{
  "num_hidden_layers": 12,
  "hidden_size": 192,
  "num_attention_heads": 3,
  "num_key_value_heads": 1,
  "head_dim": 64,
  "intermediate_size": 512,
  "vocab_size": 2048,
  "hidden_act": "swiglu",
  "norm": "rmsnorm",
  "norm_place": "pre",
  "norm_eps": 1e-05,
  "positions": "rope",
  "rope_theta": 10000.0,
  "rope_fraction": 1.0,
  "qk_norm": false,
  "attn_scale": 0.125,
  "bias": "none",
  "tie_word_embeddings": true,
  "parallel_block": false,
  "init": "normal",
  "init_std_qkv": 0.0388,
  "init_std_o": 0.0481,
  "init_std_up": 0.0555,
  "init_std_down": 0.0555,
  "optimizer": "muon_hyperball",
  "learning_rate": 0.00733,
  "beta1": 0.95,
  "weight_decay": 0.0,
  "lr_head": 0.00683,
  "warmup_steps": 200,
  "schedule": "wsd",
  "decay_fraction": 1.0,
  "decay_shape": "linear",
  "final_lr_fraction": 0.0,
  "batch_tokens": 32768,
  "max_seq_len": 512,
  "doc_mask": true,
  "train_tokens": 313500000,
  "max_steps": 9568,
  "dataset": "wikipedia_en"
}
MLP neurons of a small language model. Each row is named by its layer, matrix (gate and up: input weights) and neuron, and shows model dimensions 96-191. Each number is 128 + 32 x the weight over its row's rms, rounded and kept within 0 to 255. Numbers have three digits each. A neuron's up and down rows have the sign that makes its largest values positive.
After each neuron's rows, "fires in" lists the words (lower case) most often at its 100 highest values on Wikipedia text that the model never trained on. A number after a token or word is its count.

L5.gate480:124200134174152069185145119080100156159117133117137105146071120122099113077114144123136144131146145092100088185049111203192074166147183110196107158117173128120150135082152166102152109145138165167173149105097075140109092133143097166130142117103151120094092129151109127097143160132098162103
L5.up480:159139126118112110154113170125090140097090119069207132187131138089139138128125146078084101094163102173136068162119164149137191130139147108125108143199140191088220089118118131143138185160131108090094124113124131173100108129202154193118153160093110194090137182134085117146114200110152109138
fires in: "other" 16, "although" 14, "further" 9, "experience" 6, "may" 5

L3.gate270:105075122058157142088122099124144176114117127109179120156109152108138060105153178156118079149149185118144144085177115144130145120098087082134094137106160164142123142117104073101042141122109159096180115138111155121123173158090110132114117118159144113131182147155191153180153047116070150232
L3.up270:103075173068105051113177071110117176179109145176222140151135131137182116117152133136099144108106160092190070141117099149049101178106154142152110077142126222125132152131131084098113087129050127112163167104135131167090106150142152086085134165126140089089125129103164114124128084117145148079
fires in: "not" 17, "also" 13, "considered" 7, "renamed" 7, "perhaps" 6

L9.gate275:138105130140107092070093144096119168123102103152076150147160084167168091155115089077110164140168100103082086144135121205184106128160082106095108148103137112141113142128102043154169161104084206111115077104110122142109158107160134154114141083107151176175147133168155152137090112104125154142
L9.up275:091145131101133166094086097131166080098124216172156112100108135159112134128087144126129072127066100117144104094078106147146130153137100119121094139183180146109145119080124133158135149111096162110190107121108131166131138150148099072146152125094103153151114130060099127178108170124056149157
fires in: "an" 31, "another" 9, "young" 6, "antonio" 5

L6.gate375:113155035164096180124095101126152125086110128122091128159070078169092139135124121103183099108118153156142201115129114079116118132127075049131122088160135125149137158111154088152120212135071104141158081147111131102170177167206117146165140055135199114136125097103109164148168114108129126168
L6.up375:112156085086091147090085117155069150081080129117127103147093102141133104112085107147159117121110126123126126097135132124081132127096097115120191133185194086046115170123133149105158145114096147154219017172100136117101120107143143152120143087167193074152179155103062131136130121174141131138
fires in: "the" 29, "of" 13, "to" 4, "t" 4

L6.gate217:151097106174127091135114155121144127119116110114175141067122147131125115118120175120160156163099122091148106125180155136119107102133161124123092146185172143133083140122148125130121113166153120108209196134093134165072143099112111193158163135114155085148167139187107120103087080084143105160
L6.up217:128153180155175096153175095138104142094108153151124141059186092076141094072123171099200045123158176124109136144135146150140127127101156147078131178106127115165176111127100087076121117106123127153148131083086135112089141121107188168154144159133138111131120059162177122110139136128111171165
fires in: "part" 25, "parts" 10, "party" 9, "particular" 5, "partner" 4

L9.gate357:134074157137117114058156134134132122119128158166078104155088155156087161100045144119170148079174135157072137130231131163149124111128098190136138150174135153111146102118135112189111080093137165098134127126128122172135123151113178128111164173147072137111108133172150116125136145151179110124
L9.up357:183076090174159114142127097171209159080116207116105138122128138161148110160176117060082140151144101083143193109147116127144143138170084149130133106125173149149139162116101144128118120162134146174108103140086132175135166136075136106131157092143112140155094115088133161105078183097165169090
fires in: "united" 43, "taken" 4, "distinguished" 4

L6.gate4:092086163082100102130116108185124128144085183100147096095129100114065119168083119097102090140148131104154117123141110180163126104136174154130137176172146147134143159161194125200154117099098142138139134067065133202159081172134175151141156158125122125107147148138116165122107110116112150148
L6.up4:072061140134116176196066069116149204130129148136180131119167124195207115153159101139181162124090148123182076146107129143030155122103135131136136120110113144095153084142161144074132161171153158112181124126150045162131090095084141145176115109118058153132149180136127084145125135105121147222
fires in: "but" 20, "some" 11, "other" 9, "others" 7, "and" 7, "although" 6

L6.gate191:120113148125130126193110159124131178131159130071109135041125036145173103122116167099156153169182144113088098122053120107147162115100117061119135132155137115161124141122129136169136133161126188108152181166168099175126088150105121123163106081149121116132094125165180139185125108121102090067
L6.up191:107139188190161126169171132112111176133090104072106134081169073144175158107099079151130115179148149198106135110096099090146115213157181095124154122153099108074117108114120207086105114173115106157083148124097161137111168105112081136117102122108088121116122139147103155187118105153148144071
fires in: "during" 25, "after" 12, "began" 9, "following" 8, "in" 8, "to" 7

L5.gate464:139111064185074077188146076152130097140207119155092166144123106151123076176102135149136126111145157109060100147111154100113098065110166154198055144164086123095128130116144064143091084124145129136063160104146080152128052156176148091126190131180164129117158111151129117108106087171207115118
L5.up464:111148150132112142094077145115148173148136159090089097128180061099158116077140102102131060179069172127188155150155158120143101076134142111118142115105097090078184181041208094138146131184121129086107084090092099129144124125145142182090144185111139111195069112148124160125099121119113147111
fires in: "it" 37, "genus" 13, "census" 6, "peak" 4, "votes" 4

L5.gate179:131152112171096066127122125130135118157125175050066120114184099152180177136119131144180127172149094082133174143072083180114134071095064071148142109155191168077164146142099177148106119193114138117138143142154100135116124127114145177161142109107126055173089115093123119084134219136137079104
L5.up179:112122127116125125114142072156178109146127096133104172066113081110159151107125066235108107182141192067157128106058124103126161090115149092080133119169122109113136125127094160156102079120106102153076145153124146168159101150112161147105094113087176179171170136113156130094179164154119094122
fires in: "of" 30, "to" 29, "during" 14, "for" 9, "despite" 7, "following" 4

L9.gate142:097120146141086103128121098176141147123131165168121150137165069123180115144121115116099108180053151147058123142100152143182086129133124128107030175180108144140135093148112113069181123130099130109084120088101120095141147160144147163106040149174108167142055132107163124146129139166127137095
L9.up142:103188154142116173060142154113174121156075115087107211028111161091099107092125119204151112131096127069071101178125143111074102077082135087144065102136120143171169182093157103128101132158124102128123148134133109137069146103092131102149112099155148177157179102116140121124119147091134123129
fires in: "not" 29, "be" 19, "never" 4, "only" 4, "n" 4